MLP neurons of a small language model. Each row is named by its layer, matrix (up: input weights) and neuron, and shows model dimensions 0-127. Each number is 500 + 25 x the weight over its row's rms, rounded and kept within 0 to 999. Numbers have three digits each.
After each neuron's rows, "fires on" lists the tokens most often at its 100 highest values on Wikipedia text that the model never trained on. A number after a token or word is its count.

L6.up298:470511517473508494511503507520508521505489505492485497521579452481453535448481468511506494515504493512521524483499505517481486485504430512506463534490503483507478482518574448515465511512504501513541482525511476511476471497529490486528502502489522493515502472488512484507487504493541476555561521504501478503482514508506480519475467450475494519529493536519493483530492528466529525481499
fires on: "," 26, "1" 21, "." 9, " his" 8, "2" 6

L6.up473:535510478500518525544518491533537487506525544537467481507484483484552465494476465506488541494498472522552514537493487491531402495530501499462501473515484492472495499489491533496486513496502468490500498535488480526503497502519572520531560481507492556507495479505517512495494490454447506498519484522475474529525520500542485480463494525492521514501459476503527449513492519539510465492511
fires on: "s" 29, "%" 15, "7" 8, "8" 7, "0" 6

L11.up746:510499511445475442521480460563523528472464496484520498523505485462492474482459501506518500494516489515470503524534502509502469492461544489520531534541508462479493530498501479482438487481520511548543524499508496485492522478495520515475506521488470489472537509491491523482495500449469475515543536481515478484514471516554498520474501510550502453486513531484475512483472519491517493471476
fires on: " I" 21, " who" 11, "I" 10, " same" 8, " it" 4, " would" 4

L3.up764:520545459474562488504531461525537543504485496524508497497485507494502465505518463506581523516487479466504526513510525472462508471488495498509494443487511493475518453512464524487497458524508475549521484514514475498486497482498508494497521506465523505495507499470526533481453470491573470515502509490473489512485517468508531520508467526481481460499519555566459528435513492496494463524484
fires on: "s" 23, " of" 21, " are" 6, " is" 4

L8.up89:496446498498506478522510481534467511448519481480551501518464485481477530477522471514512490535480518530567537489484504470515488493477483504489489484503474453490494479490524505487491496491488537530527517526514473543489517513463498520498491479503498526507488535516512513507478518489472547470534484538507522516522557506538479493495529514548523502518564480496539454483495487501496485482497
fires on: " b" 20, "b" 14, " B" 14, " c" 13, "d" 12, "g" 5

L5.up715:469528526483466488529543503520521466523465515471519534553529497459504478495488545523517451495485498542499506534466469495479515504440494483469496520498483457463535469492520516480466533477498463472537492508503489501531488457489465475527478501498500489500497496522516501488486498523503481493447462508497519517502519558524486531487521533433487518505484530509503517458471513484513503478486
fires on: "." 75, "," 17

L8.up707:505476444514500506459452486496545482526506476474500491450503542511549489497529496525499515514479479533534489511471511506444465495535525507532480505490517499491507456511480503487510498521479522500497526530484523515494511505490504503507514525494521550525516475491535578518484515517531486512484504501475476497548489489508476473490534502539515583506545486500504521491501484501497510516492
fires on: " of" 21, "s" 16, ":" 13, "–" 7, "," 5, "." 5

L2.up641:521507457502483441518503530483541489508482500524503480491529484507519453443497515518531528485520460465491502532488493516495477533480518554507503496505501481495511502505517519517508505546518503496478507554470488522498511508448520504487470528495520501513493483503477477492490497461493478504502502473466440540495463467489521460508523475477519504520531528497508542474470499493546473486479
fires on: "s" 78, " of" 15, "y" 4

L5.up396:485489485525497500478465513506471498512493490444526535458472495498509518510492527494509508450459489476458485526483505552500482470530510521531507496510541464461490485496426510490498507534518454509499488506516451484454530514461513482529538519497475488504502486479491489525478468479496476530533465440523471536476496515564484519551515526503518494500464496490486491496567493494477479512490
fires on: " it" 50, " she" 12, " It" 10, " he" 10, "It" 6, " there" 4

L2.up490:488479496528478498563478507502499499451488518560499533434479508468492470475556499482540509480464539507513500513505472442476449491495498479501481457494484524476516508512491540508521508497503514504515497532479556537490528518559511514425535502479506520536494522500517546522504527486441476523479483506494513458518506509524502531504507489504497517498478473487479518496490487500470471460520
fires on: " of" 55, "al" 33

L5.up211:510469549539466514511502458510445520468462489471487519486532475478519495476464495483500463501526488476507517523489505506555490512551491488480469500490513492487479514516502545542466511515477471496528507493485499495487531508526465513490551518557541422529516514516499484490520529515480479556505473462495487489475481468462480481513483481485459467489520494495500544525476472522506501520497
fires on: "o" 17, "i" 9, "na" 7, "y" 7, "iz" 6, "è" 6

L7.up627:519455504501499514521505488459551549526522524467518487469545501488507493523496500507529499438564489531510470563460524532495493503520507509448536513510483490467494464481504540528500479508478478509505533509508511496514523479478512499500481495480504470489458492459460500469485509481529477490489478480478522500470502529500490514501514529471509493490464466486492518486518502530499482514482
fires on: " " 62, "s" 8, "4" 8, "7" 7, ":" 4, "8" 4

L5.up37:521475503472520509452514487504522459501470515510482466468532472475528494520569521496499453513514497560495517528460462496490481516467556503524493538504480511512451478498476522502543475526541518486500536469507545507452502499478468513476537465452523485470494496478497539474522548480463480514493522491500475501525543493479465542518485543495515472511508449544516464539511456494482486477505
fires on: "s" 53, " as" 34, " S" 10

L7.up516:470515494495508507514507488513503528512535511510538451509551504439532525512521492504490489456439497533515483543429485479511492497481534506514461522477484529503496442508536550476523505543500530462480443496504535478512504461495517487511506492479521461464456507479470507507471478487482493489488483499443488473513528495470551526489492499521489481466493441470519451488493503501523528523494
fires on: "s" 43, "S" 6, "." 5, "am" 4

L8.up243:524467500477517455479532496523524479519475493504507478460504504474481503462517511531541472468529484492541483510520519502515509464508522529453511460498484450501494544494499560493465500523485478459450490513525515509512508497528510532447473495486488512462494485499485501480519471487513451525513485462497499474461489499511487507477491516509516470479577514477519499535527499516499503487474
fires on: " of" 26, "'" 16, " into" 10, "8" 8, " to" 6

L2.up218:473531524497529486484502533548467519522476482489524502543476496483543516512485474492488467462534534525488535476527517523528537471493509489512471501501494522453483536467498506535538491449533484477495477520525488474512482502498490566494512499496469507510528480509537520490494498463474497528503523453514500491474505487440462452525467474477472532517530498516483504521513482493474492494518
fires on: " of" 41, "." 12, ":" 5, "tic" 4

L5.up750:493504482497494477501515485531469473489461444539476539488483494529502522532520519516508485518461495455492476511548452543506491478485548496478523491505497509485525531500512495458467532503516512490534458552487482551493505490499542548483505503511518464512502491498512492504507496473474492500490490532488493489520480544498511462491519544499482541490479496478507508500455490464490551430530
fires on: "n" 27, " Gu" 10, ":" 6, "'" 5, "an" 5

L5.up563:527515507491529490507531482499503492508527471438515485507489518475523481486500514492445457471532525496472524481522510503487531511492524523478482536533459494502533532515524505522516479469530502474517476497490532506518507529487473474488494503451567445522518506501564500470489508513472522552469496494472483468465491524466525524453507490473473508519492476502500506532479490481481449465520
fires on: " and" 54, " &" 17, "." 12, ":" 6, " by" 6

L2.up681:494506499481453479571525508579485511506462484500528494464534474476521510490533535488477478542490500455486502536485473528491521500535548489536535552481529519489497497503526508476493537545470513496471471515500540524512509484516490471530488466505519505466480504462510471482486486479491503494544463482535464506509480467492543543487521489461522515489489498461522469531496494523493505487512
fires on: "s" 23, "ed" 13, "ing" 9, "er" 5, "y" 4, "'" 4

L12.up561:481472512518504455423460511485502504473464557484542502482523489470507556496474523505483526472499535472480513473522485531463502509476497478471499495547545502552501487500480504498503506519441515527519480527526493486495522515503533497496507508513480494533522499458480522493475462517513529524477516468450536490524494530487473497503509537473525468514531503433503512502488512451454509519511
fires on: " " 62, " lead" 6

L7.up644:480477497496509471483502519499545532501514529469501475466488534495544503463523544473516491471474493514486465506501485531496547527502491449518488531504496519496464513489482525507492496496459500514524469481531469514474538489487471489490583528466557504520468492502486494466458485568472507458512508508445507531532503513526490499523508524532512538511509492492525503513510471473494508523493
fires on: "==" 62, "===" 17, " |" 10, "-" 4, " (" 4

L5.up86:503520480485519461517497512563492511466545519485495451515527485478510538542506480541488513489496501432530539466524487493530497521460524493469492466488501501508512482501453508504508500483494546468491483512492498493500549472493535499471533520530465486549500450472498536521507504484481492481527555500491504531505499521452471534512462467500522482484475509433484511537490491509496524513477
fires on: "0" 31, "1" 20, " " 9, "2" 5

L8.up741:514505430475484477505512473542488573457518500509530537496546493504506493490518515519494475497534461494477468554475496504492506492495467529492479492465509491469521486520511515546488496515508530478496466498504484516475480504505496509485477483470510517483561496523497464511480527556448471473538526490507513466501500459521539491513526488524537505495498443534486513499534532498494491545517
fires on: "en" 19, "d" 13, " =" 8, "the" 7, "an" 6

L8.up200:487515484514497444498486513510519537463499521478485521484498496453471503454531540515493493526515498528456495498481501495499522493478500513530551506474514490510506441490492506482474551482505498504471493481476488509534526530486521467487505502502531486514500445517496523480530492486509465489466489516473476503460478538444526511538507453507483523461487492482484555505475564488534495478509
fires on: "." 31, " read" 11, "ed" 4, " Arch" 4

L8.up461:561487500509503442473516469484503514470478488474503492479519449475525512513505565511507495522520493476524472505527490501543455495513462477474476519475474467506519488505493490516473516533506520518473485508519493479531549520482510489558520532492514468475506484496454482478506469528498487507488511403498511491448482507485492504489517499552493463488513476498476469518479513449477535510474
fires on: " " 50, "–" 33, " vs" 5

L8.up368:525500531508474496520501522521549496529495511484477469521464520486472492505520545511450520498498472547561488506543518560515467461507498485472494553505487490512507529536498499507494481490520475505472492445466502488495535490473470513485470503507491479477472552503513534528545536506513494477533544503510466485493487483536484480510472470496474504525524506500514521489517498505494502522517
fires on: " which" 15, " and" 15, " but" 13, " =" 12, "ic" 9, " or" 6

L8.up40:479497506521498525507491581501467507527466470484525545497467494480507451481468511516562530537520482480499478481507483482523538508453538521526529529516465506505496489483505518531486448533450514506497467515473494488510504531521523476491505516494500523493510490439501501515504499525517504508501515526476453491476513532487466486511490515520519522486463538471462481479501523486501518496515
fires on: "2" 40, " is" 5, " contribut" 4, "ri" 4, "Species" 4, "N" 4

L12.up123:497513513474503492488485513533477575505517504493513504498493515488513522523479479471482560449584491499466498512484520508491495497528514470479516517526565491516479457492507486463492501509452485505483509500541461479433494498482504513521520495506471491526503515476440478455487515498510508510524518497463504504509518499501527502479494512513493479495532496460520470502493554486495493507514
fires on: " " 99

L3.up312:529497472512506529492495467488523529496495531516475481472500483457533487477491532480539508535498503515469495496460447469493522475492481509532513498495532477498486497523517510436512540538497499517451499496493540532498482528455477471485526452506442473508508465516496513519465540514477501520501489530487454507510571520523519522518431535505514522503512500558490466502520505494531511507483
fires on: "s" 45, " un" 21, " re" 16, " dis" 5

L5.up123:483494506526443470479460531507478512527494509493481518459476481510445528523458480518525493519532497518470527596534469468469473531488538496440496545541482511506480474531462485513501447510492483502512493474493476499538508468525515474508533522512513495497498520485526456509476545495431493513493485476524453508491521496516510497504517517458467472481498464520499513539510479546514501497520
fires on: "o" 11, "y" 11, " Lu" 11, " Pi" 11, "ni" 7, "ho" 5

L6.up242:502520486475516518424513492538528508445477533546453478494504533521489519493559517481523505516470457529457518457460499478508479537488502440505517488520502505520487487498492500496508495504527469504514497477541496489447443463463466482487515503530503527515481500474542520462501478466502550527533505474492494529524480499492460526507499528464502469518514478511466503545519460539505498473508
fires on: " as" 92

L5.up52:487497467533528479502506518464558506543492519509473505452516498477486466538519497516530460529548489537479501507509507482481509484475528479488518488424527522519506475520514522525494530474503465435482468472486491486472474484440538521489495504473519480493487450485487530479516500515478515517510509480483536511492468458445505508540552522484493485485498494504536463499515533515501509507539
fires on: "s" 54, " with" 16, "y" 14

L7.up451:508502459489456503505498480508499532508496442487496493505501505517516494529496521462535471487462490468448548525452469500539482496534511442500498476485544438454479531524483502482482504533466486527511502473488442518545474479476500517492519504501525511492482503485482473473476496488529461519504497511502478540533499532485520497488512561548499491473497510478447540459542484517500502489522
fires on: " she" 19, " he" 12, " He" 9, "He" 9, " She" 8, "en" 6

L3.up563:502518473506520484464508506515528484476495496508499482497567489495516503459483507533472478477507507530498503509486523478545444490467539509503501524499473489470574474528484487496505542505508517530457486549510537502479495492498468485501451478484525511492496554486481527458497541535489512493502492461458485511519497542453517463499539462452492485489493502506477455502496517484492478535452
fires on: "." 45, "-" 41, " that" 7, "/" 4

L5.up10:494447516487523480502498438486524501475495504498469541485503547516517449466510508514518502467559499480460527511530504511563537506547479504483508469469484485516492460464496522487493468527459477530455474470488447494542519494486473522541487516450499529475515492480509525488517522541511532520506507492506481537479519499516496528470510468504502470511490521500525517444521470512484514438486
fires on: "in" 24, "lin" 9, "im" 6, "8" 6, " of" 5, "7" 5

L8.up26:452510467475504521507514561509521523536506512522510512487495525474505458498480512515539525516487490487504445472521547480482490486505534510532460553487510512477512467539484514508506455492472483507454470458476526542520499565458515502497516494531507492517479507458522497514528486481531486559530448520443465485531528453515505501491533521509482459456501510465477499451503513541530482523477
fires on: "0" 74, "2" 23

L6.up84:463494481505522506498496549512522506537510519509517500473526524526499506542505513502484459506487525468462511517520487554519523526527505524518475497477486503517493533470485505500515505540485515442493461474511556480527503486466462491504530420523493513492489526469450531485537491462480500496487466527463471515513521494474547480513497520535482537494514458478483498510478503483499518490510
fires on: "s" 57, "'" 23

L2.up570:519522498479529481522498525489477507516541482463474479503498506471494493468513511538498495524521494520482483523496511502515515486513548508523440513447464508492522512479496526513528482496577488499476491535516457494509459508470549521492454476451465461514496467503547490486458510524475529494466504485477523519486483495494507473527493468477496504531511507498486496486497531536493516496497
fires on: " of" 18, "y" 16, ":" 15, "." 7, "ent" 6, "e" 5

L3.up379:496536502569473528505544523487474472552515505482463498485549483524471523495517524487571465490495527504519487534510465538488505492493506474488509484484500494513502510503484534518513504513529489519469458497469506558497468496494504516504519448512502507492467477473541558503577453504505482543496451488489485473514540510492491466492507491528493532552506464488520482511521514494551464484474
fires on: "s" 41, "t" 15, "p" 8, "mp" 8

L3.up675:482463515464482491551535544511506489496478499502509536499481452497489546472527518473513508460508520483498461498482455508501538481497523479491504449505489498476499559478499499481483480488465500519533463521529508514485527453511455519472494529518468518529503515505521505509472522444504482493500516508492475490542486503481469492526527468472507483509524482480559536512506550475491507467512
fires on: "n" 26, "'" 23, "al" 19, "to" 7, "ic" 5, "ist" 4

L5.up526:475498507511526488543465493507499524518491489512522508496537504472488517455519436506517496507504495545524491482484491487457489479528545475531454496499485499521515489527506507497523537518484474463474512495451471525491446496465463475530547487508513518516518475485505544517445490493505519473484464486501519507469512503486448503520491502480479505511531532486529505526485489470467523543520
fires on: "s" 39, "ing" 7, " is" 7, " to" 7, " of" 6, "re" 5

L5.up120:523481490440506496539487532481512537525520469457507520493517517518474497457498509503514549474512519531460539495473506456519469474449518515507478493471519519462520474507465523530482464522508501507539540488520497496505489504519514521460476502491477509511476495538466500471480497458453474499458493501515521539487489517509525519530515525458460536498503474504513494488481465525520506541504
fires on: " " 43, "," 7, "4" 6, " in" 6, "5" 5, "6" 5

L3.up485:521498490463488517528486512477463539531516492480455493478516518508479513500538502501554487465495475503487499470536455551503483455525538517496508522528544522484510544498457502520493494538511502543498496510501480500481507509490461478532532505486507498459491485536482496532495515467513522496486460431530484529514502487488549537527557484477471482478502473470508468516506505507460505471494
fires on: " It" 38, " it" 17, "It" 7, " Notes" 7, "and" 6

L7.up658:493474517508497482534493554492502512507463501479454479490476491478490472476523565498507498480498507484491517483507507475412492482527542491539433513475523493518502451513544520527470530525510524508534510536481522536457513488521503497486487541513512521550509510470491482524490457506553483501524477495487497500538503471517511491470533495511472517527499482489517487501471479516464523494517
fires on: " of" 31, "." 16, ":" 10, " are" 6, "s" 6, "aged" 4

L11.up108:509536467480538473497536508551498549496525505477490516481512504468481503469510477495519558516502476477529571501491522467496486528496474518508507452493524512510545512530455521528476474553450494523548480552498526521488490520506499469494508495491518460487489522483486467487475505485472487491522508537519467501507552529497487501463532512534470496484508509522514528464493473468500484505483
fires on: " C" 46, "g" 15, " M" 13, " K" 10, " B" 8, " T" 5

L7.up253:535489485511560538490553515518480466467490545471459496491483506484472490538532522484484461488501524527491520541565500510471509460530509500492475523491501496476461487477450512451533481535499516485460536444497484471501455534495501511484508477452501489532512511509522533515513495497478534509508518489522479530476502503459491474497508498549462509520484483516501488521524448498479526514503
fires on: "-" 23, " Re" 15, " S" 13, " New" 5, " " 5, "Off" 4

L7.up106:500521463487470463501525475527484493522479529453518505428500510443489546493499497467500470520471507509479541517510456468506543490473470506497491521525469502471510499495539486515488478485519488490507470515500509490475424495489512503504537501474513533503533481517506488509489497494494486499502502501459497528501522496488515498477519487459472492494503459537551511428492461547545466517511
fires on: "," 94, "\"," 5

L12.up250:499536474435554489505526487474532491500492509472496499459528476513500471518519513496521518477523519513511542465458507487488517505502516483454443475476473504536511506543475480486476513504527494524467503513474500509488520470513537520530513475497514519510483501532491467511488563485461494525526488520455514504519538477533508463479488500494515586503467500499509483500483499518558538490509
fires on: "-" 19, "0" 13, "|" 7, "3" 6, "7" 5

L12.up421:474497489453475499480529503486502501509492504430504488531577487501505487487549454511528508479477504436496474512513535481492542530493524524473536479453549494442549511507486494505490485524511514521523498504544509493501505487500492461468473487448478487513521539491493516507429542482460526498498519490513487508538507490526496493488545468518488491504500479508494553463495472494475515474503
fires on: "k" 26, " K" 17, "g" 8, " P" 8, " T" 5

L11.up37:531449492515467502527451560487505485472532532453479486498483545502507504488497509541505478524461494510512528466485506485524481487479484457456483551512492475491509468505517499471520529523499490532474509510502471490533543456445534478498487538537523479490521487534516479498472491539511489544472509496467433488487475500538504537487533476494501483481483512495537528539464536510542519435510
fires on: "." 59

L12.up649:472501480483519493467512522503497562561492508508525493495510494523515499456493493520503561492478459512516458478539511484506485452481517491541487547490498490498504455529458474522490489494499490514473501519512538473541506526523544507502494524515474530512517502425486486498471471490501462519532512530495481506515503495552448493513511487519510463479512510523534514493485492475528495477525
fires on: "2" 96

L6.up570:475522460511509458524557456483520451540474486444526510451527503484479502489523563484485467541529525477509505525542450500509445511466499484477498479509488488497473532463533486484479472523486477524515479510493532520485505485470503538490521473483514503492517531474507515491482490498468506492535506490488483469497531486495510534522559525488497517520510507545559535463477451516491452489512
fires on: "," 96

L3.up16:505509487499534444493510485474539486514486468518489474485569511471498519502533499518508506475513485517460523483521500539517494527502564532478503561477512506489524485531514543477541507519519476461463496475498520480501489502473507491523501485486484538523455512484495491479503512502483437497482481512511470467537491492516508473519507510471508489487520480507503494507545504473461481503489
fires on: "s" 66, "k" 4

L7.up609:496471484491534440462476480522506515485514494516535501507506507508510484473534538499523543498507496492493508486497495476525493472532532507517560501481470463515496507496509536490505499493486473510519471587469488506493525504476528530509455520475510517446519483459463495477462498524517477534496508522505515500535459510501466488475556501461497470507507492512501534465477476492532500486522
fires on: " and" 26, "," 16, "s" 7, "5" 6, "7" 5, "2" 5

L6.up75:526486464467479522538465493502513559529504509488489516471436499468517463493505533524507505490570482516466572490533487506492486489494484499481495560555479512462503479490480482511445512468477532485522492530521507477513539456499486517478468512497490487446492533543523528486517530477464499479507477497541497497541474472504507498477537469480495490501482520485526470512545504512520506548483
fires on: " |" 28, "." 22, "cy" 7, "y" 7, " " 5, "du" 4

L6.up117:405481505514474449481468506470510507513517489499498457506490486490512461475515525515539550496483494472524508485551543463466527488508556499524502519502506515505526507527467489496496518490509562483504472479496502481498513463545542490484522519512526479479471495530509478549483513488564487552542497497497498487536528510481491510472480498511525513484504541487495501502507531492506511496469
fires on: "ing" 19, " of" 11, " to" 9, " it" 7, " learn" 4, ":" 4

L6.up8:520501479496494513517479532481510480512452475491486471511490521477507438477489497494469469515502498518517505523510532537464433498514468522561491520513523523481484448544466536544491488512444517444516526491509540518498471489460498520488443509505475454500466530499521510489506535514470517515489525510493470501518516504493475459508539467496505500492521488480512446504514517480457538522497
fires on: "-" 27, "s" 23, " of" 13, "est" 4

L8.up541:519467489482506482436471521535500505514495506519501514498498503533516539515492496561510490513510485515485493489484558536469461520486513495494504492515500512504496536481467479563547488555496485504513548489534494521476511464525482476461533502503475494532509469503515485480481444502547502479546505507441548507477507533488487523505495489493475518457470491501518488515502460478454495504495
fires on: "1" 37, "0" 19, " " 14, "8" 9, "9" 4

L5.up551:538489559527489523478533511512483501545495477510552497467494510491470512500508478462519475472510529493497492487506508527525520560513517478480517477514501537483502515462483508489481454490502458517525478496487461493451514480494479493522530471533473511498524521473473488493502514532452511517495494527475492514511531497458491526516475504510495501516510482533516497506538497469523499484518
fires on: "\n" 51, " " 34, " |" 4, "%" 4

L8.up258:468535437550510509509477477506491544483501525512506577480499489523496466481503517469510504473473483500516517525548511488501457470493503466560458533536500497484516504516528509491458520514497476490515516527495492497497522501492485492440523512499479535520536487474491555516508514486493482536478456539523524475466475478514473477482506487483469503479484499504488503486529494489471498504499
fires on: " of" 44, " and" 17, "com" 5, " in" 5, ":" 4

L11.up65:498488512446544498534486478471505507513477504479494518540540488485552510480489549512511483487518476512485502517507498456516534480487518485514518504433519442485476506508489493544516475513498545474494504555528437508503483504483492520500490525443469512511493527462537544503467514537491514494527524473466492517514491509496492524512533551497473481472500511513457524533489467480497527465517
fires on: " " 68

L3.up313:500480508473500476488517476544488495560461507504524526462506493477506488489478459485534512495520502518535497511491502566516499497465476485482477489505521470489515467472531501448504472489470478500482514511502440444523503516468522514524517481540530494521457519489499483482539465519487514472514508539474513526480491515469501539502496519514511543460455481534509487563491481513488493510503
fires on: " " 44, " |" 11, "." 10, " +" 6, "–" 6

L11.up682:476462511445509506463492474507468486522494524497487483552499458503502512470477532492524502481481479538506510522528521528527490477484472489522492542525473533529483510499487503519482497491483476499527477456529492485507468467511502498528527537469510502519478517500496492557475498466521467489533473443532545492458537493519487488480480515494509502535434525530482479518475504508483496527532
fires on: "1" 28, "9" 21, " " 8, "0" 8, "2" 6, "–" 4

L12.up310:525453468499511439480512492543515530493481514526462528506519526497509468521500462498495524520479488519517500514500514483476451524493517507448504515503481526542499498481513514503528434543496533483505477469490495446498484536494450522505500511473517511498523464470505473496469516519464516518536532494512472513535458480489512513504507483512566542478503484489465456483516539521416495523510
fires on: "." 42, " " 14, "9" 7, "8" 5

L3.up740:459466487508509528535494529524525513523509531502509511491490519533477451489501506504519474525531489485506503535489459535538517456520492505523494506525476485493465497466498505542520499492435465533482456494521535541515481518497504523475474469496475476531464545495497531497474537511508527542495475515430507522546504486457500442513542501505510504509482486492471466491505480503501498497496
fires on: "s" 22, "t" 12, "curr" 7, "cl" 6, "ac" 5

L3.up400:488487501492467498513460502466521517511528473515523472485495473526503499467503511495464480503521501577502546453477493505482460515463514486506475510444533483497503525518491507523488532484528491481499533467535482494505536531481461516487556486472508522514484513516487493506448506498503486508539453468494518489459512519516509517546496465495505531493463525489510519532527486528508503504471
fires on: "-" 29, " his" 15, " this" 12, " of" 8, " that" 6, " there" 5

L11.up199:566502480479526529474493497474498475516449489495514479521500437508453513518503481523489485503455527578456491533534498471478449488489508522472451484534505537495485475466473526524519538520501488498505510502524462506504489481492503489481533506521482483492517531508502543495513508474482483434471501509477496487514535561490462507487518490503491507487466471493500505489498486472510506505521
fires on: " F" 20, " United" 13, "1" 10, "F" 8, "7" 7, " Pro" 7

L5.up17:493548488501500506526507502519521506491485496514496498474515498449552481477507503517545485513505517503522514497530480457527551496539512469507504484461520420547483505518507478555497497448505522532494503476484487517470517535538484482494497546474487510499494515489510499434510518561485480494526504519471491545499477528545528517453554451478511485489482470486528494459510483485526517482464
fires on: "8" 18, "6" 18, "7" 14, "n" 7, "d" 7, "om" 6

L2.up640:521553504549480499536489530528491494478497507535521499495518518447548506481504535552522474469547494483451523528483469552521511515472489533517483537478481495545512476501493472500478541486495497497521487472493523479510511462429498473474476450463515491522526501529501527469460504503499491472504469489492466502491499494492534525500509489485527507513535519508514495491512487523520481513522
fires on: "." 30, "ed" 24, "y" 20

L11.up402:501480483472486497506480504465519545501497502484551467502507480476505516510454472486526482478492473542495505499509522481536521515517501485487506538454496520513531517510519522548527457540503526470508492437487481469480523569565449542475519514461520481483484534501486508503476528501540510511518497484506487554535505501501475521484519515520555511480500495512505498492512438474496480496469
fires on: " " 86, "-" 10

L8.up267:544483468494557474493524494487527569503465495515532496474535468453488463523516517504517520569540475487523484512506508436468481471511487468489499531447530510533481432480485522512486522532506504461499488466508539512475500516476506478501496487426480489525520530463478482515482497513520475494460492507451459567516512503490549504537494540557505494496505457524502520536508488485482493476509
fires on: "s" 81, " S" 7, "us" 5

L3.up547:480507513501490460541508546468534493554494479502498484500541498492456515471543515487472450538482508485524477468496495525527472474504489523463500482487529475500500516492501500528503490466520511492506463505547500493528514496509502535485508467513521469483526544494486521459534491492488475475544543493467480488502481497478467478540518503502473477487510542452540514507554534494499532499515
fires on: " which" 33, " and" 13, "," 10, " who" 9, "'" 8, " of" 6

L3.up685:504486500485470486521513506505518509496475514513556460472480459505510505502488492519509473531487493495498531537523546516461562486490517452501432529489495469490509485539548520514473467494461466458470503513469519487515499513459542496507502500527477477494508506501484495502481494536543470509476484518460452532510462496466523515512465521483494474463563461515508472505507497509471507483520
fires on: "s" 60, "d" 11, "z" 8, "ed" 8

L8.up624:503502529498513490472490558514510539462501515447515538523485501503494536495478463474506493469491469506530533507511483477516477470491477546530504511494485529524502436487473550495547483503483470487530499517471468486494500512502508498509490473473480497538482485474474512479478492444474497504502489472491470493508458473505499507540507468518512505500496452553508489460491479496515515554484
fires on: "," 41, "1" 8, " to" 7, "4" 4

L6.up439:484517528544526462505472493570476541552542481510467513476500473525530520451473524481536500490465491533522493530494473479476486535494488538490527538533494522503454505514484500494482535506511503490540481449524497506510506496475466506551538553496554480515486479502459460483470518493469491473502501506482502488527514492506453458473471513493520517517492539502498466517489522492465496494493
fires on: " |" 46, "\n" 25, ";" 8, " (" 6, "," 4

L5.up612:571519480497493417492496529493463520460514498520501468492522508504478506553535502540468494473469497483492537523472475528487469475494481528488502464521505496534515483519456437534509486501507469468511493504492460499514511489496524499508459477495500534502507501507471521514471512505506505541500526497461493491515521472510525438508544510488468505475560463511520507498508524458460544514497
fires on: "d" 26, "ed" 12, "en" 4, " Mar" 4, "or" 4

L11.up690:493526474486530484477559513455510500523530483513565525503509453498495513495521480527471489484433512550486506482492503446543446489500493524468523489490492498510471498492473553503554524463516510543489500516491456510494519491564476539546497497504496514463512532511496490493471529495508541473482500520482489477495485497472483476487509480506483521537525511520507511502457503535489498449479
fires on: "1" 38, "7" 6, "3" 5, " York" 4, "8" 4, "5" 4

L6.up365:470530490501492520467506488517473523467460496455499495485508498504573479473545478519527487514525503496506486486538483482467466491475525511532471481493560477476527484505503499486523547514454513469512553542510492508516535492508466482501482534520572511501490411517540512468482447497483492537517517469502489471484509496500488514476512491507515521492492496498523529513508557493483478502509
fires on: " by" 28, " with" 14, " to" 12, "s" 8, ":" 8, "with" 8

L8.up648:491486491536505473525527535545518507509528462486524483504463525479486470501507448554512491519502518502503526472513496501466524531477525485521469522539531459501479464502482490527534536536498504456493491496504493481502530508503543455500547451515522457489545508502530478524470489529477471531492473447468450501487477486520489556478489477490474493502543527489497499495503521507534464503505
fires on: " " 38, ":" 18, "." 6, " Swing" 5, ")" 4, "," 4

L3.up169:486494505495476509484478510493529486472477497540492460477453517487500495451480543494469468497539518504508465524464523510486493509502538496449519527508475480503545438489500576529539509530520480513507469521463513489507515494480480547535473486466538482468548475480495512489481501509538516526521508481509500514498511508493506468523523482470522516526505499507505477497491511510481520468479
fires on: "." 78, " |" 5